python train.py --n_kv_head=6 --norm="rmsnorm" --norm_place="pre" --positions="learned" --qk_norm=false --optimizer="muon_variant" --beta1=0.93 --warmup_steps=200 --decay_fraction=0.78 --decay_shape="sqrt" --final_lr_fraction=0.05
MLP neurons of a small language model. Each row is named by its layer, matrix (up: input weights) and neuron, and shows model dimensions 0-191. Each number is 128 + 32 x the weight over its row's rms, rounded and kept within 0 to 255. Numbers have three digits each.
After each neuron's rows, "fires in" lists the words (lower case) most often at its 100 highest values on Wikipedia text that the model never trained on; "fires after" lists the tokens most often just before its 100 highest values on Wikipedia text that the model never trained on. A number after a token or word is its count.

L7.up588:125139140135114120100114088177158146120138132104067159143114148110067127158129141119149144136127158050155131073138161090133098074137130116147114066104144130192132102124173088147110198089118098099078142099166145131117183075139095103129100114149129130148125104229056087163117139109063162067181114125109158161169130119112175143132137101114147139133129089163168134124195102095116108125085058113170057173164169128140168159136114152111147139129126101117182119114120137154094152161189115127146164124110107160131045085139100111141164186078091181153153096185157175096096095137132133136
fires in: "film" 41, "details" 7, "films" 5
fires after: " f" 37, " F" 15, "a" 10, "i" 7, " a" 5

L7.up155:174091111115131143088109155142169120142166121122138067065117146108071147210108134058128178128120100139139121139101147123097090147118154113180150127109107149127084123105103163134118169150095042085130150162129094112131117157109089078109078129154162152106160128058117167166151157138134073115144171127104085209149108147057091160125095239144131119132160148110177088167161200118074139125144192082129096150158126136113129126116160147074101112092087102109096064106113170094161140115159153114148090143102128130101114110163106092117167106115066110131154119127127196182123148109112118124
fires in: "which" 32, "that" 24, "however" 15, "but" 12, "although" 9
fires after: " wh" 32, " b" 12, "ou" 7, " H" 7, "ing" 7, "e" 7

L3.up371:146166137098160114140078077098107107095147141137123087135117184081106147155180106104143160077083132113132131127154116062152162054171105089118096123195173171086154123126146120163153126141111121128082204131153163167142168136137117130089159110110155185100151080142109161099070112154146131182099099076132133129147103125111161228110151143125137226125136138129117175098119202153139083095105142092121123129098161167155125115134190165107137137079103126149147111068159113132156068129149112147127170113185151145169096153132080151117158086106123097115115072138152118163151193114072079097
fires in: "has" 35, "area" 13, "areas" 5
fires after: " h" 35, " are" 18, "e" 16, "he" 9, "le" 4

L3.up234:089168187077134194097109106184187098130116080179094096090152112133120105097145058149142116172122147135136124117089113109128133102167171089111099089143166173120133160107079142143079144129162164150149099085119177128125120132114127136064177126150158110178096163138093115142168129068146156135101197103182165143127141148142163124073091090153159139112114107106108170101155141167083125094167169053158138135075093127176115146113140112125136136165145116127143130176072127207161165163115092117125204131146116110155112139160176144046100090166096157151105086140149095097178152150098075128
fires in: "after" 59, "against" 19, "before" 5
fires after: "f" 72, "ain" 19, " O" 4

L3.up317:121132153082103163068111122066156150153128089040073145151126149102151120081172123111116125112099109151157080185110220128097121139128106129138130166133113191182184159101169172199133153110180117118128163145093103158154145080101137136097101152157130137135083116139110143160183172194158160138079154143100141164103160133118189121164054152122138156088175141123121119105130117085080157189130076099166121110136143100130215131112163147105179150148181188158127085117120112122072133182151152124139099121133143150075166126125087132122134123169142107194096145147155151112132115107162168155
fires in: "november" 23, "march" 19, "june" 13, "early" 12, "october" 11, "may" 11
fires after: "ov" 23, " Mar" 20, "un" 13, "ar" 12, "o" 11, " M" 11

L3.up464:172067112097140150146069189104120129178105177155137140142108172163166105118102110113112131168131162147094088143124129126121178123091129144207136154097165186164164117130161088128159149108129085053158111111104151168157148168163143160147148117177115174119132130149118185135098107130106098103129098102120130164126101116124099130161158149119101034116141170159108105162145123064151120144078149128095149112083060131131107082051124148170169145116171218131128101108137113134133163189149130059144123108150126097120065121088077133162143050121069171133081166083122120103102089092126132149
fires in: "republican" 12, "technical" 10, "republic" 8, "premier" 7, "january" 7, "technology" 6
fires after: "ep" 21, "u" 16, "ec" 9, "m" 8, "im" 8

L7.up766:117154172093148174172151153180099089091137104164048132089156083145145125097211108092147125184170157140178167137118135150113159091114125128200133138148091158119134142147093111110143166108156115112109100137205160176092133104168128158087092116162159118172161177113124091146155093084104135067100155186123121066143132120176127128166147088109098109115142107080110104147148089102142121102151053139128110096185128113169124126069176156139096115126123145144117169189139163133136156091123085117089081133119058096189085113179087127079098152122110215141092115143144098146124093151113106136
fires in: "the" 19, "final" 16, "first" 14, "their" 7, "many" 6, "this" 4
fires after: "ing" 23, "in" 18, " f" 12, " F" 11, " the" 7, " a" 7

L8.up284:118102160098148168150111150161091106131140107170120129121083127094103185130131140051114087123095117129119100117169194119120141110200129134151171129102072146098138070118096117168079129117168081127080115143120115111131191185168142120103108146053058161041141093133167141145177127090130082120118171114090140138102115081147174036127130099141071109152181154100110108110111128184131144193130090075150119183093162163174124124142132109214098108125150155131109092087149097100102174147157165161132107108128168131111129109120097180137152134158161128087114193076125145143111161122158106127
fires in: "united" 35, "each" 7, "victory" 5, "death" 4
fires after: "it" 38, " v" 11, " V" 8, " e" 7, "i" 5

L5.up266:121105107146143159104145139106109097188081107166100133106105163115095097086100057129147116174135103161184143123114086170130130131118155187156133097110160113135108152162163085145103199118199094085142113123151140053106093108132096088111122115095139118175089133098140122138087161120187124128092166174164115095185096100114124151086079100173089150136103140185150119101088111148167155121149088175131075123089199134087166088142102164109154120094092111126159079099134133095130118139083101141094126090234122106115115126150035125153172161079147149096152146137118162095119146169147069166
fires in: "france" 13, "french" 12, "men" 12, "women" 12, "march" 6, "turkmen" 4
fires after: " F" 27, "r" 13, "om" 13, " B" 11, " m" 9, "k" 6

L11.up204:142162129081174134109058122166088204190129107126073115204139165119095129167176156106095141059109191184119146108122152098121085163133145159120131099115193117119178115134118173144148130141110160095114147135105100137111111189107121056068144128124121119102113134112128111151154124071056125111112083111186109127125139080128146195145139161050140149170112118119157131085086114132080106118118067143121089116042169146127125087169148125147125080156120140163119088131105152129130137195145148180142137121141126063169150118160133082096100121164138138173100156186089183106129098090139134103
fires in: "in" 29, "into" 9, "season" 6, "at" 6, "2022" 5
fires after: "ed" 20, "20" 15, "t" 11, "2" 10, "as" 8, "0" 4

L4.up728:103128095121185151124139082036140154123211130094134142097074129139112153155115131106126064160109126161160133127118164156096090126176110156137118070116144132126150135147136145124115128116145198129160110138221131100164106137145057133121184146165154149112121132171142093159126120137173156126122101130136130124130115172124133152129161085099186115116182100188121133083107126087192149127093043132110123141141172128201143118059115109129095203126168178139150174113198168166067150101126092148117202168104103143101116102187143110107145075124119170181112084144110114171159111107112144117
fires in: "general" 19, "genus" 14, "army" 13, "france" 12, "family" 8, "festival" 6
fires after: "en" 28, "m" 14, "ran" 12, "il" 10, "er" 9, "r" 7

L4.up355:137153105132110161089187196131168146087156158092100135078150125103196152168135132096178184138136170130157129121084090144115119149148122158149119180107107123142179077156185110168142188123143141129131155156158142115155132094147162143084138082143135135153156097133154084165138140098146146147139195135175107137051095083198147143117128099087105108173120142175148096159188166180083137068105115144145160135162141103136170089164125143097085168138185148176122116115157134090073160148090148099158163110179207095087169132128152110163151156111100168119074089100106141128074148150078077127
fires in: "species" 31, "years" 26, "football" 8, "festival" 4
fires after: "ec" 31, "ear" 26, "e" 10, "b" 9, "it" 7, "f" 5

L7.up650:149088133131157098113143143159096127079140079150139073103119190091166124156118064113079151132072111134120130080158111191083118130118104165058182099138136166164089174142107104117083073115116110131095067192076185133092096147048148163117108187152083101162124156150116129172127187106116120102075113117136124171068099131145120110106103131094123138149154131115165188112085184096104141140087097139155125138095177101142104092178094148144118137061110147145124115139168161138164162134127111081125108158106090078072123137145166124108205164113136093114121105169119153191160167120113076117
fires in: "based" 16, "opened" 10, "known" 8, "washington" 6, "opening" 5, "coaching" 5
fires after: "as" 17, "en" 15, "h" 14, "ow" 8, "n" 6, "ound" 5

L5.up211:092115131109197096127109137149095121133142124100102114155116105127133124112128076106124151133103096124126143121117150169159151139136089123135138152120107145149156189190131165120175139143115117098124063077102142168169164151128140169086108101100084091120086101117089116109086139105123115120150193092110067130129070045104131139120121081061158180089145073149110104149128159136181191106060167173186134146003096091135147100097133088096103155092185111088201145120168143155133078108109077094111117142139115154130119115117088146168069137107105096141120097116137090151195131186126087131
fires in: "his" 28, "her" 18, "she" 13, "been" 9, "now" 4, "female" 4
fires after: " " 21, " s" 15, " be" 11, " and" 7

L4.up199:151101161123155094146130090142111152117138178080161145135150117143112149216169093180164184146107131105198174091118133127124092141088175126125152103116165160137081123111124105140104137164126139073114107170141114167154159158139119124146062142146126145131176149142157112136084091104089123137115136193148161122110086111150111104168138091100143192170152084143154051111147078200094182095099123077146124193138161107109084128079124043144095149163115137150132141130134111106166192158160113159162166139127112192108096113100107137095113174146107095143157113083093161114175059185134064163
fires in: "division" 18, "other" 16, "own" 9, "others" 8, "human" 4, "significant" 4
fires after: "t" 24, "iv" 21, "w" 15, "f" 6

L5.up526:056119079153069109084087138141131204105107084193111131100108123126140101151130168118113145139129137100177175134094103079118170160101134103154129102105130124125165063132122117084073098129144099117133138103134160126114090150119118179151116169138138117167147099111102125130088157159147154184109141122108172162148103139140111107097142167140117126170159147089067117209137108085142104116118060108106137145127135189118123142179080150143080105125115075131132190104183150093193165148080149060175076112106145140137186158068183117098139208121088126123102168160096169124077152096061108143
fires in: "new" 20, "competition" 8, "completed" 7, "election" 6, "elected" 6, "combat" 4
fires after: " n" 26, "p" 24, " e" 19, " com" 7, "n" 6, "om" 4

L4.up295:131081139115169121113191118132072100144142105129120087132105162148113124164070073152096154169148090147113152125088228126118110133135177091099142164075175082163138167097138128154141138069147155091210121115125147125188153100182187180140163162123102166117148097113136096044140156101145140169145174105114163189124075062112104167128113102096122145107145117153132145109076097101139154120121130152088154168043116069150101178126072155112110138133127152160075091137139177125098166139113139127129088111130157115077103164125120123123083150106077122112102135072087175178162160125107135109
fires in: "a" 44, "after" 9
fires after: "," 58, "s" 10, "ub" 5, " H" 4

L3.up642:116112155122116156088129125090114153134106091155126142127125205136097155090096114151223136044124177124180142110147131066094138163157160144179108113087146055126105095111086147183103133114148114134147142084207102141163138168096114092160118141121105186162137080108093144132141114113132171088144120089100199147132071202083114121100104145121189075170109084083093105121124111164161107113161125065100091113097196095140121098121095111094088161123140085165129080130145121231153130148153125114167109132129150133140109098122152122122097155154161141101076115158133173108141176130154123088
fires in: "about" 18, "of" 16, "against" 14, "before" 13, "from" 12, "among" 7
fires after: "ou" 18, "f" 15, "ain" 14, "m" 9, " F" 7

L8.up378:118139126174157134150154107148120154146056113118149121130056130113187139095142152087113166111149098134104106141165198126087122175120113118128070113186112097127114115070104167155136119083144133136071127146124139153153156140142122147135058153126105142141153172100166158082112150171116141138097171117096086147122141154158157105169143103090063104113143103083075177155095156087099111087136119095136140171024109151106160066055103141147173115103174100139122115106124070141071136128154128093118104114070162138137146083153109120154116164170136133231085136113180136190090161116168086171
fires in: "may" 16, "november" 10, "other" 9, "times" 7, "software" 4, "time" 4
fires after: " as" 18, " M" 16, "im" 11, "ov" 10, " o" 9, "ar" 7

L8.up581:124131151115060126128148101180147092083189065133137140141142103177091072169110104117136135055172158142111196075136131061105101101158153143113099145131104170151156172134113134153127099135147151135148157105098153157158140155123146150076124099096125119145075136146092086090134097077099134174103185098100112062096092086138191146173048140122161126160143084133161126092148083111119137159093115143152235144135201150149122136120141132105073158203185126127155126154139071118100134164120173090196127141111151140102138118110121096130095124133105103117147140112124139171168116112113073063
fires in: "her" 25, "his" 17, "a" 9
fires after: " " 28, "ed" 19, " n" 8, "d" 5, "g" 5, "as" 4

L8.up459:110081116130156167196111134112103122171112129174112108131124152113092116139198129096122112076111121128117172170154190072156107122047121126077086146099143140123187077196125189142116061092143113054164113174182154163112124144052157074127187170095041123103107159164105157142103117131126106113127129112175096118170116126139112139186138138163068122136124120112086111079096055082146132109160078134141126171083127147125063129138153150104097151154163120153155121127100092088082139097099104126170142134119145142112163084121143050094152135107136113123106178147118109157165126099141101138
fires in: "with" 53, "into" 10, "project" 4
fires after: "ed" 23, "t" 10, "ong" 6, "c" 6, " pro" 5

L3.up614:178119158164123051134079077130178113112089110150136140091129181131137135070105120168148134081089103109141113109129162122083136120165161153091148093138137130152143111171137156144119175136117109171133134120070115104092153051154093127061117140081142126144164132156140090105107088102132135144130125102057198148086165218093093132043154096140093170109166140106088117081104120166083195142142100110125088109094130189182139085135125175095142104189158152076173121094148110107083116125136148166169129117108109122106140109180170102055185126137102130112138091158110152103126108104077150157
fires in: "their" 37, "charles" 9, "united" 4
fires after: " the" 39, "l" 11, " The" 8, "it" 6

L3.up373:136131155100145105120144131112127127180147132185096132124091141100121189111143178069164106071158114101128101110145145123158113105143158140146123111147194097109070102128047119118128148121068047094077099139171136110132177108159163137172141038176155085104107147098112143108127153131107128105148139125113166207135107142124099185160148155176120141124102088146129204177148120136087172102090173117206127110103171178110137156170145131184132133156148144141144145123122107126095158108148082148111102145098174126196068118145111133104132116078109127126127173181156190181189086160152147075
fires in: "which" 49, "according" 13, "princess" 5
fires after: " wh" 49, "c" 35, "i" 6

L4.up298:094065080129119169140160128164164146114125177153115116125137073150123135105053100169135147113132077112165155103081151121114185124165124091166130108166147114124070139150129127199047081160154099068135138138104165089182158132134117141115141066159121119175074108093087104124121056074101079084149135154168110190156116128161139130107109153101237056122133141183115120136163158113220159095144161112140103112115123116176150073185099133117120184149126123103099119128067108144113102109168158108107143130097108172154155130135154104106120093149122164151149085153107137107143166133140151150
fires in: "during" 31, "division" 15, "register" 7, "award" 6
fires after: "ur" 31, "iv" 16, "w" 10, "a" 7, "r" 7, "g" 5